{"parallel_block": false, "optimizer": "laprop", "weight_decay": 0.18, "schedule": "wsd", "doc_mask": true}
MLP neurons of a small language model. Each row is named by its layer, matrix (down: output weights) and neuron, and shows model dimensions 256-383. Each number is 200 + 20 x the weight over its row's rms, rounded and kept within 0 to 999.
After each neuron's rows, "raises" lists the tokens whose logits its output raises most directly, leaving later layers aside.

L4.down1509,193,205,220,205,182,180,228,213,226,260,202,235,199,214,194,178,213,223,215,216,175,219,187,186,178,203,200,216,192,212,202,164,231,190,205,195,217,195,212,204,201,222,187,191,225,166,174,212,199,161,225,224,221,197,155,215,233,187,224,225,233,179,178,228,218,191,216,229,234,216,218,192,217,200,201,226,192,195,187,203,223,179,178,207,194,235,203,198,205,172,192,170,210,255,172,212,193,181,242,234,164,230,192,240,237,192,221,216,217,203,208,172,200,209,179,157,187,194,202,185,180,206,235,199,212,180,166,216
raises: "est", ")", "aly", " Total", "ness"

L4.down1693,182,176,196,175,213,196,205,213,195,207,181,188,188,214,186,208,195,180,203,206,184,204,245,184,204,214,209,163,198,202,189,221,176,181,192,222,203,194,205,231,207,173,210,174,194,187,199,112,152,198,227,197,196,182,184,200,209,201,201,210,174,195,187,251,184,171,211,232,224,212,199,200,215,174,217,213,189,213,193,196,196,170,179,208,223,214,213,204,218,184,220,191,197,210,211,180,203,198,160,191,195,193,159,229,221,188,181,225,215,188,221,183,224,207,231,225,204,213,218,211,175,201,208,195,187,187,188,210
raises: "\n\n", " However", "\n", " Later", " Like"

L4.down10,205,169,226,188,174,207,217,180,202,195,184,234,206,197,200,203,181,204,146,153,191,182,197,188,187,189,198,207,205,201,211,204,216,202,205,217,196,192,173,179,207,220,200,178,210,198,208,153,212,220,174,201,223,187,222,200,223,175,178,179,214,197,166,202,186,208,204,200,188,164,210,208,209,221,181,194,200,204,204,235,191,197,258,211,203,199,208,190,186,245,191,217,226,192,181,191,226,192,173,216,228,177,204,168,166,195,182,200,219,188,207,181,184,194,133,208,223,188,160,161,192,229,217,213,179,188,200,222
raises: "=", "Th", "The", "Mar", "|"

L8.down1862,211,162,220,224,160,231,221,190,183,211,214,214,202,183,213,198,164,209,205,166,160,193,245,196,252,191,201,210,199,221,196,233,216,210,204,176,207,217,178,193,215,195,222,193,221,192,229,193,170,208,217,198,181,188,175,219,236,193,221,199,208,187,217,235,173,221,200,214,243,203,198,226,218,186,206,194,195,217,213,168,189,254,192,211,206,194,220,199,216,213,195,208,233,228,196,217,206,190,196,191,219,214,205,221,214,192,175,177,171,199,191,177,224,197,209,205,212,191,200,193,218,209,184,213,190,184,203,171
raises: "\n\n", "\"", "\n", "a", "as"

L8.down488,198,203,199,213,205,196,142,205,214,175,223,170,231,182,226,187,166,209,189,184,192,219,232,203,203,167,167,166,209,208,200,203,208,222,188,198,194,227,192,204,221,174,234,216,180,184,214,218,217,200,164,212,198,179,230,186,187,215,184,197,182,182,193,212,195,232,200,227,208,192,218,203,204,217,183,169,200,168,220,198,194,232,192,243,185,218,207,162,200,190,215,234,210,195,202,184,174,209,191,226,206,224,224,211,214,196,187,150,227,204,190,221,200,239,173,174,191,202,209,191,198,189,195,195,184,180,204,182
raises: " million", "ub", "8", "6", "4"

L4.down850,193,146,197,175,218,228,180,194,201,223,223,157,206,190,193,200,225,231,223,207,221,209,180,210,182,222,171,156,224,204,196,224,196,217,166,219,217,187,193,203,189,194,199,186,213,219,199,192,191,192,207,203,193,238,196,179,203,214,198,197,217,197,203,225,202,222,178,225,211,223,176,216,204,183,179,210,213,212,188,188,197,193,214,191,190,176,201,202,186,233,178,225,189,179,264,181,219,204,177,213,192,177,184,167,188,209,202,143,216,222,206,188,202,176,214,201,206,190,197,165,225,217,193,204,205,231,221,193
raises: " the", " their", " these", " this", " his"

L4.down1401,208,220,199,207,195,220,177,180,190,230,206,189,203,188,208,167,192,220,161,143,176,199,212,212,206,230,220,186,199,253,157,228,243,213,171,192,208,185,202,190,193,177,179,196,211,211,187,170,222,185,177,189,207,186,217,167,217,190,183,134,196,173,191,169,201,211,181,211,195,226,215,215,220,225,200,220,209,191,208,196,191,209,196,208,195,169,210,192,194,206,213,214,223,193,210,194,201,189,197,191,191,185,184,224,205,173,200,180,170,215,212,167,210,204,171,193,192,213,203,224,197,219,196,219,166,195,194,200
raises: "-", ".", "'", "–", "1"

L4.down663,180,171,190,169,170,226,223,228,194,206,211,160,210,174,193,203,204,180,209,192,163,208,227,175,209,214,211,203,202,195,181,219,206,191,247,174,191,178,174,236,222,162,209,160,210,214,197,183,197,198,205,166,206,210,212,213,224,194,220,183,168,189,210,255,168,166,217,213,178,188,187,196,228,187,206,220,178,219,203,192,185,198,191,239,217,196,216,198,211,208,217,192,220,215,204,189,217,166,165,202,227,212,188,201,210,190,178,202,219,205,222,176,185,203,214,231,234,185,228,169,190,212,220,186,187,193,195,213
raises: "\n\n", ")", "\n", " |", " In"

L8.down1308,183,226,195,166,176,202,219,175,215,227,213,226,212,226,228,169,186,181,201,192,188,226,179,198,204,215,226,189,187,209,211,174,236,228,209,217,203,228,207,224,212,196,207,229,192,198,219,193,208,179,196,208,232,217,177,185,208,177,181,199,212,192,211,184,232,182,223,187,204,178,173,180,203,167,191,198,191,207,142,174,223,215,225,213,188,184,203,197,206,205,215,182,225,232,191,186,192,211,204,203,173,192,179,179,202,187,194,227,244,177,174,173,177,224,203,230,214,217,162,187,221,199,227,194,184,217,179,218
raises: "ly", "lla", "d", "|", "lic"

L4.down710,200,197,190,198,218,230,235,213,216,233,206,187,189,162,222,223,189,210,238,174,199,198,215,209,211,219,189,194,210,213,214,177,195,198,194,212,210,186,207,212,203,171,210,196,173,235,222,183,212,193,197,189,187,191,220,201,235,185,202,206,204,181,191,204,213,210,169,224,178,229,188,205,200,202,192,221,204,230,162,202,176,172,189,187,227,198,177,173,200,218,203,178,234,225,182,212,205,162,198,199,166,222,181,163,243,181,209,186,205,211,195,188,193,184,231,179,205,208,218,190,144,170,200,229,176,217,206,182
raises: "\n", "\n\n", " |", ";", "\n "

L8.down1661,237,216,196,219,202,225,221,193,164,234,225,251,180,211,205,200,179,206,187,204,169,205,164,179,186,192,210,193,222,222,209,151,192,187,207,202,195,198,172,172,203,195,205,217,199,225,203,171,219,206,210,184,203,226,182,196,183,171,200,204,217,207,227,174,215,179,154,186,205,205,182,224,201,203,210,203,211,219,190,208,224,195,219,216,197,205,210,215,204,173,201,214,164,203,146,217,194,209,212,206,197,205,172,210,192,193,220,169,224,212,187,170,185,175,201,188,176,183,201,210,157,200,219,190,194,188,166,201
raises: "la", "le", "lu", "es", "ly"

L4.down2237,218,196,198,211,209,182,180,194,221,180,211,181,187,191,227,177,211,201,164,179,199,197,195,184,221,233,180,192,215,200,231,202,224,220,190,201,244,201,223,158,223,199,188,173,218,249,206,204,230,216,201,205,186,186,202,229,175,168,190,161,228,202,184,190,190,193,155,174,199,221,206,205,205,191,196,168,185,194,207,214,192,211,197,204,230,173,207,192,221,205,221,201,216,198,190,226,188,221,207,186,195,219,195,226,215,157,165,185,221,203,230,181,221,248,155,196,214,193,205,229,237,195,192,212,219,190,240,181
raises: "-", ",", " and", ".", " ("

L8.down435,201,175,195,140,203,224,199,182,180,204,193,218,205,195,226,197,218,221,149,187,181,167,192,182,198,208,183,206,200,229,195,209,171,174,205,215,206,180,204,231,199,232,191,199,207,203,196,158,198,220,181,196,167,191,195,179,161,205,224,177,197,177,257,210,178,216,168,215,173,224,194,203,207,176,191,165,171,218,227,197,213,177,187,221,229,197,201,215,208,170,229,211,213,221,191,201,240,195,206,222,187,221,177,195,205,217,204,207,213,180,185,214,150,247,221,201,206,179,198,172,220,184,202,211,185,189,209,189
raises: ".", "\n\n", ",", "\n", ";"

L8.down361,164,200,213,163,180,203,197,216,211,181,234,197,182,181,192,170,219,212,261,206,191,206,199,201,205,191,181,194,225,212,176,205,204,212,219,184,209,212,204,200,185,211,225,195,218,180,200,181,187,221,202,183,198,187,172,205,201,218,207,161,203,201,173,191,214,221,171,234,211,219,187,219,214,204,204,139,194,228,199,192,221,185,171,167,175,169,196,200,218,223,227,218,218,200,184,210,199,239,199,191,229,244,211,216,206,177,203,185,177,221,211,197,195,225,217,185,224,205,161,190,192,223,190,225,203,186,193,199
raises: " from", " for", " during", " at", " in"

L4.down835,184,192,221,185,238,214,232,186,217,223,202,180,203,192,163,228,186,194,202,214,252,194,207,188,182,189,192,187,204,197,184,218,224,196,197,211,187,188,177,196,194,170,177,211,198,232,217,197,198,177,198,160,199,223,185,196,226,196,217,231,206,183,186,221,196,238,191,222,207,208,213,197,170,190,196,208,229,243,174,202,201,213,199,207,198,176,222,179,182,185,175,222,192,188,232,212,188,165,193,235,165,195,206,178,200,197,212,183,194,216,200,225,193,188,248,203,232,194,193,179,174,196,209,210,202,239,211,192
raises: " the", " their", " its", " this", " these"

L4.down692,205,203,200,190,189,208,156,194,188,178,174,199,230,167,241,210,197,240,186,175,183,193,190,211,187,235,179,180,158,187,189,204,197,203,194,196,226,250,228,182,191,226,212,196,219,194,196,193,200,205,161,222,209,216,178,204,179,193,195,209,190,228,181,218,205,222,217,238,209,215,174,225,200,225,196,164,187,170,165,208,209,228,177,206,197,173,229,202,229,238,181,208,204,233,232,226,204,212,191,193,201,233,196,214,195,197,214,189,238,199,242,211,201,214,207,205,201,192,201,216,250,194,185,225,196,190,208,197
raises: "4", "8", "0", "6", "5"

L4.down188,224,198,204,213,176,164,158,160,201,195,199,179,199,181,215,203,201,256,154,183,210,224,209,210,196,192,160,184,211,218,168,223,191,213,169,200,213,217,198,196,196,179,175,178,194,229,204,226,216,207,180,218,199,182,155,200,189,201,184,165,209,185,195,203,211,218,193,190,228,200,185,192,206,230,198,155,181,161,192,182,198,232,180,203,214,179,191,159,212,215,208,223,237,209,208,201,183,224,173,222,215,217,198,232,208,172,207,146,214,201,219,179,206,221,158,193,199,183,199,202,224,234,199,198,167,185,189,180
raises: "5", "1", "6", "8", "3"

L4.down1255,203,174,185,162,175,203,251,190,217,190,206,212,169,196,217,196,177,197,181,166,212,194,231,174,243,203,166,185,201,223,179,209,206,210,179,180,197,220,208,212,177,230,200,168,203,226,213,206,212,178,189,190,196,179,214,167,196,190,230,187,211,204,212,195,161,212,169,188,199,222,213,230,205,169,169,199,193,225,209,164,183,224,200,210,232,199,217,200,203,210,228,213,165,211,198,216,221,221,198,207,230,230,203,182,216,207,219,174,213,217,182,196,222,226,197,168,200,197,214,203,169,200,202,201,167,198,218,205
raises: ",", ".", "\n\n", "\n", " and"

L4.down1804,200,179,162,204,199,229,247,229,186,202,201,202,175,202,182,198,173,172,233,209,195,213,226,174,196,182,192,190,193,210,189,198,210,198,200,220,158,197,189,189,195,225,219,175,181,173,192,230,177,195,220,211,231,203,213,218,207,181,220,208,185,207,236,255,180,176,198,222,193,215,223,192,209,182,191,204,191,234,239,199,191,205,206,200,223,222,229,189,198,197,209,171,161,177,205,207,184,194,195,189,199,193,180,184,205,183,203,237,220,212,187,219,206,209,187,205,222,211,202,203,190,190,212,201,205,207,202,201
raises: "\n\n", "\n     ", " although", "\n", " However"

L4.down689,182,207,215,194,230,219,211,192,184,176,181,184,192,191,198,173,190,212,196,188,168,187,184,222,203,209,179,204,187,229,191,207,205,212,216,167,229,198,202,147,208,164,164,214,242,236,193,199,200,184,189,203,162,215,192,213,222,197,222,164,247,224,192,200,254,207,174,221,200,212,193,188,219,190,195,214,188,183,169,196,219,226,196,195,221,200,209,174,237,223,178,194,215,198,200,210,204,247,207,203,214,237,202,216,244,183,192,178,217,193,231,186,216,211,183,206,205,229,183,233,201,210,187,238,216,233,187,220
raises: "5", "7", "6", "3", "0"

L4.down297,197,204,182,218,207,172,196,187,209,173,223,183,196,201,194,200,173,204,179,201,209,196,189,198,210,190,187,226,182,208,193,214,206,206,220,194,195,184,177,189,211,193,205,187,180,188,250,194,191,169,203,179,215,253,195,201,156,226,215,156,223,195,209,191,204,186,199,181,197,206,202,211,195,192,150,217,191,228,191,195,182,196,186,201,177,199,223,201,189,201,194,238,217,192,228,202,181,212,240,194,176,195,226,193,186,215,239,250,208,198,202,223,202,206,181,195,241,185,168,179,202,192,205,173,198,217,160,176
raises: "board", "ages", "fully", "aged", "atic"

L4.down2278,190,191,201,222,192,210,227,200,194,217,206,176,163,205,228,168,185,188,203,175,204,175,191,195,236,156,162,179,175,195,182,219,199,199,210,199,205,197,197,189,202,171,164,173,218,230,185,185,194,176,214,190,190,212,187,171,219,207,217,188,228,194,202,212,207,193,198,208,200,206,208,226,207,210,183,188,204,261,212,203,207,216,189,198,181,171,195,173,193,203,229,181,230,203,172,205,207,225,163,218,196,176,192,224,230,192,205,214,161,243,185,213,214,208,185,165,180,157,183,235,163,184,197,189,178,186,213,190
raises: "-", " (", " of", ".", ","

L4.down837,202,206,218,158,230,189,200,189,208,221,178,189,190,182,175,204,216,200,217,191,198,208,220,206,195,231,185,175,225,199,200,209,173,184,183,196,218,214,222,194,220,172,201,188,222,227,204,190,204,197,212,173,179,188,199,210,206,169,211,197,211,182,163,237,196,209,192,208,196,213,194,216,248,187,212,225,189,252,208,187,211,184,182,219,228,207,193,208,205,208,178,210,210,215,206,219,239,166,196,207,193,202,191,212,200,224,205,217,198,204,188,210,239,191,193,182,220,220,227,193,156,227,161,190,172,198,216,164
raises: "\n", "\n\n", "-", "\n ", ";"

L8.down307,190,215,204,200,212,165,161,181,180,193,233,202,230,201,205,183,169,206,180,191,207,223,222,203,223,163,197,175,184,239,209,220,199,209,182,204,192,205,194,212,215,180,196,174,191,181,208,219,223,214,171,138,183,166,203,185,188,227,219,222,204,173,234,195,201,259,178,182,170,215,207,219,217,178,162,189,200,197,188,201,228,193,177,188,246,204,233,207,187,175,201,177,171,190,178,187,192,234,177,221,212,168,202,172,178,167,207,229,202,220,209,185,213,198,184,210,212,203,200,191,215,209,226,232,213,221,204,214
raises: "fare", " few", "ting", "t", "ts"

L4.down1780,177,165,216,166,189,210,228,218,212,229,205,196,211,211,188,217,187,202,201,200,191,191,235,189,203,171,203,175,194,216,194,213,181,190,213,201,162,174,175,210,208,195,190,176,196,188,220,162,168,189,212,171,188,209,217,232,204,198,212,222,176,196,195,278,182,176,210,207,203,209,208,204,210,181,193,236,204,237,203,201,202,195,190,231,217,203,229,209,201,212,223,192,213,184,207,179,200,215,183,215,198,185,151,195,223,194,174,252,213,216,219,181,216,190,206,229,242,197,215,177,184,202,218,197,179,243,209,214
raises: "\n\n", "\n", " They", " After", ")"

L4.down128,189,183,210,196,203,182,155,196,211,197,209,175,206,196,188,172,189,209,224,224,191,207,195,198,210,169,202,194,176,215,190,226,188,199,209,226,202,170,187,213,193,213,184,199,194,211,217,195,175,197,192,190,206,243,199,216,146,222,202,202,197,183,214,183,164,181,199,177,190,200,205,205,172,197,173,208,237,191,196,196,197,180,215,232,201,189,202,159,199,195,192,169,208,183,201,226,201,265,202,222,208,197,212,209,177,187,197,251,214,215,201,207,210,229,227,210,217,168,199,191,226,193,181,210,171,235,177,198
raises: "age", "ages", "aged", " them", "ious"

L4.down2097,185,214,222,181,200,208,222,188,194,188,189,149,202,197,203,169,193,239,187,175,210,206,212,192,215,209,219,164,187,182,186,206,179,214,185,198,176,208,186,176,220,198,203,178,178,210,184,193,176,171,169,169,214,226,182,190,191,183,215,192,189,181,205,211,165,222,164,201,170,222,205,239,189,218,218,211,214,191,202,191,205,195,196,207,198,176,182,213,184,240,194,185,175,191,204,203,215,214,241,231,208,168,181,176,189,210,186,186,178,226,182,202,207,186,196,217,193,179,221,205,184,185,160,191,203,210,225,207
raises: "s", "se", "si", "ting", "t"

L4.down1183,169,236,169,173,162,205,213,183,195,211,219,193,219,209,224,212,196,211,190,168,207,173,219,214,216,204,187,182,172,221,180,227,219,206,186,221,183,187,205,201,189,215,219,180,192,205,185,193,221,198,203,187,218,185,214,197,193,192,185,191,196,195,212,196,172,236,180,188,179,217,203,237,206,174,190,210,143,202,219,197,212,210,205,225,205,189,214,202,204,189,224,213,204,202,165,200,212,177,228,196,178,192,190,198,188,197,193,159,178,224,167,203,189,213,192,172,158,221,227,202,190,194,205,169,213,144,209,200
raises: " and", ",", " in", ".", "'"

L4.down225,183,199,234,182,213,212,215,220,168,228,188,197,223,224,230,184,216,211,240,194,207,194,209,209,247,199,184,159,186,213,214,178,205,185,194,206,190,213,205,207,176,169,224,183,168,229,187,167,202,197,199,187,175,213,198,189,198,167,203,150,168,157,221,171,215,201,203,199,204,227,215,188,212,225,214,216,189,216,208,175,188,204,166,212,190,206,194,224,246,186,209,174,246,221,210,209,222,187,192,228,179,219,195,202,229,209,221,196,197,185,206,186,204,174,219,212,137,240,225,174,155,193,186,189,203,160,200,154
raises: "\n", "  ", "\n\n", "h", "our"

L8.down859,206,218,202,185,181,205,192,184,194,177,203,189,215,189,209,203,166,215,167,118,190,199,211,203,202,189,207,192,204,226,191,189,213,213,192,233,228,190,178,185,199,217,191,209,190,201,212,135,247,201,191,175,174,198,221,211,176,172,188,177,192,207,192,168,198,214,176,215,208,187,211,203,223,211,188,213,193,222,234,184,203,224,205,202,213,211,199,193,185,177,213,180,194,198,199,178,232,212,193,199,201,197,215,211,212,177,186,200,180,209,215,193,193,199,120,200,205,208,184,206,198,207,175,216,189,176,202,208
raises: "-", "=", ".", " (", "The"

L4.down345,214,206,210,203,172,183,191,141,202,220,204,195,178,194,198,201,204,247,192,165,179,184,209,202,235,190,213,203,209,229,182,191,180,206,213,197,186,196,198,151,224,210,225,177,213,149,199,182,214,221,183,219,195,200,159,169,176,217,186,220,203,164,161,200,226,193,175,221,207,209,213,227,205,205,196,167,178,217,183,216,212,199,216,195,201,161,183,209,214,198,191,209,220,219,172,234,203,178,183,184,178,207,160,216,214,201,216,192,200,197,217,217,184,225,232,199,196,193,181,181,203,199,222,205,202,187,198,177
raises: "hi", "\n", "\n ", "\n\n", "he"

L8.down1633,205,215,202,220,191,225,171,193,173,199,205,195,208,213,205,187,192,193,175,131,154,242,197,222,201,198,195,177,216,240,188,192,201,186,206,203,239,210,174,179,220,195,198,210,218,194,192,138,226,209,181,193,188,197,196,185,213,161,209,180,188,204,173,177,180,215,159,209,178,188,201,164,216,241,194,199,204,218,215,203,212,194,203,200,215,203,213,199,194,192,183,211,205,198,183,207,212,222,202,174,171,190,197,209,196,205,199,185,206,170,222,192,180,199,146,210,215,204,190,199,187,173,197,215,174,161,185,212
raises: "=", "-", "The", ".", "In"

L4.down820,175,176,235,162,202,194,199,165,192,227,212,228,189,203,217,197,208,213,210,154,207,214,210,195,191,208,202,225,199,184,219,206,196,177,209,170,229,173,218,190,182,180,178,205,190,169,232,204,205,196,175,194,202,189,233,210,200,227,182,189,186,208,181,182,190,203,189,183,154,181,215,159,197,192,206,192,245,203,163,195,202,207,207,188,220,228,213,184,216,197,194,197,200,189,172,199,163,189,218,176,245,232,202,244,194,188,231,182,210,207,192,202,153,153,182,187,198,212,201,201,222,207,197,211,169,189,191,225
raises: "ict", "ue", "ues", " affected", "ently"

L4.down167,212,172,191,172,182,198,257,167,165,184,185,202,189,210,233,208,210,215,206,154,189,235,199,211,216,209,162,181,206,167,172,221,192,216,205,195,220,239,199,197,188,203,201,202,195,202,175,179,176,198,219,174,175,210,161,196,173,166,198,181,236,185,231,204,224,215,199,206,216,183,188,221,185,213,207,154,195,211,219,201,187,200,198,224,216,189,194,207,217,205,208,216,218,231,213,185,218,192,188,191,211,189,175,197,222,209,186,175,204,186,215,162,209,206,168,215,164,175,252,176,167,228,191,196,212,171,197,181
raises: "\n", "\n\n", "-", "–", "d"

L8.down1648,214,202,163,204,190,229,211,200,209,145,212,177,192,219,202,166,180,246,221,156,209,185,184,208,250,229,206,217,221,211,167,207,199,211,211,221,210,177,195,163,197,207,201,226,213,193,191,167,219,198,170,193,191,203,228,218,186,223,196,159,192,183,169,206,182,219,202,211,245,227,194,210,246,182,187,197,193,227,220,219,219,223,187,193,214,215,188,208,208,176,208,215,192,219,201,202,180,207,204,192,192,190,206,203,214,201,208,179,202,228,229,214,193,235,154,199,186,210,190,172,226,211,172,236,187,195,203,187
raises: ".", "'", ";", " for", " in"

L8.down1149,192,179,218,198,194,218,210,210,197,235,196,202,197,191,210,167,206,223,194,178,189,192,224,219,194,218,214,224,164,235,159,193,230,186,216,187,216,188,197,197,214,161,209,191,194,218,213,131,168,162,194,214,211,231,232,189,220,193,164,191,170,168,179,188,192,214,182,189,215,183,195,230,212,196,199,241,175,196,183,211,201,187,210,208,182,180,177,206,224,214,224,179,210,195,192,191,241,182,200,199,193,191,199,218,212,196,182,179,197,226,200,176,195,209,216,221,218,185,234,183,180,202,209,180,213,211,197,200
raises: "\n", "  ", "\n\n", "\"", "her"

L8.down566,196,223,199,149,173,195,183,188,213,209,200,168,196,181,225,149,197,232,197,177,195,216,216,171,227,236,209,180,202,208,197,186,187,156,237,206,214,188,189,200,199,204,186,196,193,219,239,188,199,196,231,166,192,217,187,227,175,206,203,199,190,218,199,207,204,193,227,202,215,220,186,180,223,200,169,193,174,201,203,168,169,200,210,219,205,189,181,187,190,186,160,184,220,179,206,227,181,210,181,232,208,194,193,213,208,192,215,214,198,199,167,213,233,168,188,215,215,186,169,175,199,173,183,178,163,203,221,209
raises: "aged", "age", "ile", "ages", "ec"

L4.down684,223,222,139,206,172,226,193,195,219,242,205,210,207,219,199,199,191,189,199,171,172,206,240,182,204,180,225,215,207,249,155,198,200,213,206,205,206,211,208,181,198,214,161,178,205,182,208,180,163,205,194,213,217,205,231,205,191,174,233,169,209,166,209,207,182,224,154,216,179,191,171,216,196,221,193,180,194,223,199,203,210,218,190,220,191,185,208,188,210,167,216,181,218,209,168,198,200,241,189,187,209,196,182,226,222,201,192,192,188,190,167,226,186,203,196,184,197,212,203,198,176,202,203,195,176,168,215,214
raises: " (", "\n\n", ".", "\n", "y"

L4.down1841,194,224,216,187,193,218,174,235,169,143,213,185,215,216,217,166,173,209,183,189,205,198,206,202,200,196,197,221,184,187,209,176,191,221,176,234,202,216,225,184,170,197,192,223,211,201,198,163,212,202,207,218,224,181,220,157,205,212,215,196,199,189,183,235,201,207,199,205,220,220,198,187,201,205,170,180,215,224,184,217,190,214,186,210,210,197,232,176,198,210,180,187,191,215,209,182,213,216,205,192,191,212,181,208,215,181,178,190,206,180,187,194,192,215,183,204,213,199,201,238,195,210,166,232,176,193,208,199
raises: "0", "1", "2", "3", "4"

L8.down987,208,163,205,168,211,239,219,197,187,219,193,167,191,237,151,208,204,208,209,216,229,207,201,188,210,189,219,208,212,172,172,172,229,166,213,164,197,192,214,183,195,182,197,190,180,203,207,200,217,177,205,216,215,192,199,177,193,197,187,209,209,182,207,218,218,204,184,187,214,214,226,212,259,197,180,215,232,206,209,170,174,226,199,185,225,172,198,209,192,219,206,226,199,204,221,209,167,212,211,195,190,186,249,218,194,192,197,210,164,184,215,172,228,196,242,222,183,211,194,207,192,195,173,181,169,204,207,213
raises: " those", " their", "ably", " them", " these"

L8.down548,203,156,213,188,199,220,220,207,179,181,214,220,189,162,214,216,169,231,194,159,213,187,191,184,196,232,171,202,210,195,208,215,227,191,188,192,192,190,191,210,178,182,216,189,195,209,226,157,206,212,190,227,212,193,183,189,226,221,192,195,211,194,204,162,211,225,206,192,200,205,223,196,190,213,203,174,220,170,219,170,242,242,229,213,181,200,217,162,189,210,189,192,193,217,190,253,182,215,187,229,198,172,153,193,237,184,204,214,183,205,209,190,191,240,214,197,225,201,193,168,200,183,185,181,174,170,210,192
raises: "ed", "e", "et", "iz", "ist"

L4.down71,211,181,188,194,169,216,188,239,169,225,204,200,189,190,189,234,188,218,209,187,221,199,197,227,176,208,213,188,212,212,159,234,205,156,227,169,196,222,196,230,198,198,194,197,194,195,221,217,212,224,196,171,243,213,173,194,179,182,256,215,208,201,198,199,188,183,163,207,188,207,192,167,178,198,165,214,209,193,202,228,198,194,190,220,192,160,219,236,222,194,228,223,179,170,235,234,206,191,219,177,196,200,191,171,219,151,211,175,203,191,200,172,204,190,168,210,216,186,191,163,223,213,215,158,205,220,220,199
raises: "usa", "urt", "aus", "urs", "ues"

L8.down434,221,208,192,213,159,230,227,240,217,213,201,212,199,210,218,191,187,214,208,163,219,196,203,206,205,227,218,237,203,208,216,180,178,206,206,206,172,207,195,150,188,207,189,195,171,188,176,146,187,185,207,164,182,237,195,166,213,161,215,199,181,182,240,203,204,211,217,217,183,200,196,207,178,181,172,172,196,208,226,193,211,195,183,195,187,195,189,164,183,182,208,178,189,204,206,184,220,194,196,189,206,194,184,207,193,183,194,197,170,196,200,218,193,216,180,212,177,188,207,172,215,214,196,180,186,185,196,210
raises: "\n", "=", "\n ", "\n\n", " ("

L4.down1040,190,176,209,168,205,229,198,176,166,223,180,205,248,218,231,204,193,232,172,199,175,216,198,210,183,247,164,210,211,201,189,215,202,228,179,214,209,202,205,171,179,170,200,196,196,226,230,217,212,207,160,190,189,195,215,215,206,202,188,159,213,202,181,207,223,220,199,203,208,213,182,213,233,194,165,201,184,183,194,209,195,210,170,217,189,193,199,182,199,230,172,224,216,198,229,195,206,208,166,199,209,216,172,212,219,194,190,197,232,222,227,195,212,215,167,195,222,220,192,199,176,208,156,224,157,181,187,162
raises: "–", "6", "8", "5", "0"

L4.down2242,196,211,206,168,224,204,168,185,195,221,195,197,231,202,235,195,210,206,207,189,213,188,221,179,212,190,175,191,211,207,186,184,217,218,195,188,209,238,204,234,222,200,256,178,176,220,208,153,152,208,195,215,228,178,201,155,174,182,207,202,186,190,208,183,212,171,221,213,171,208,197,206,192,191,204,232,223,167,185,201,213,188,182,225,177,196,217,206,202,211,214,190,238,168,188,203,212,196,198,197,191,218,145,167,199,208,236,169,245,186,196,157,172,192,208,199,167,186,231,217,192,176,183,220,168,183,177,167
raises: "\n", " 0", "\n\n", " 1", "  "

L4.down1785,200,221,228,201,200,204,220,210,191,242,183,190,214,242,195,178,175,152,195,180,192,230,214,243,177,185,180,177,176,213,196,183,208,216,197,229,231,184,167,170,227,179,187,192,201,195,199,162,208,207,174,202,226,243,210,166,203,211,199,171,210,173,193,161,203,178,170,187,168,203,204,183,204,207,192,204,212,209,199,212,207,199,225,194,213,183,178,196,170,229,165,163,196,190,221,187,198,212,169,209,200,198,194,195,192,193,186,226,227,178,200,168,197,198,209,203,178,208,176,195,223,196,198,188,209,145,188,219
raises: "=", "In", "Al", "The", "V"

L8.down1449,213,226,225,183,216,211,229,186,205,200,219,194,193,171,229,196,218,189,183,213,206,152,175,197,186,188,203,220,221,207,196,216,195,183,198,161,231,191,179,188,188,211,182,173,233,227,186,171,218,206,199,241,193,210,160,165,211,190,231,197,212,178,222,187,233,226,217,195,210,195,182,168,197,219,179,181,196,180,215,188,183,216,202,208,187,220,187,216,219,246,173,205,190,210,183,210,227,198,211,202,160,194,215,168,187,185,177,210,193,207,175,207,198,236,202,210,171,181,186,203,197,179,219,210,214,184,187,201
raises: "in", "ori", "e", "ed", "ory"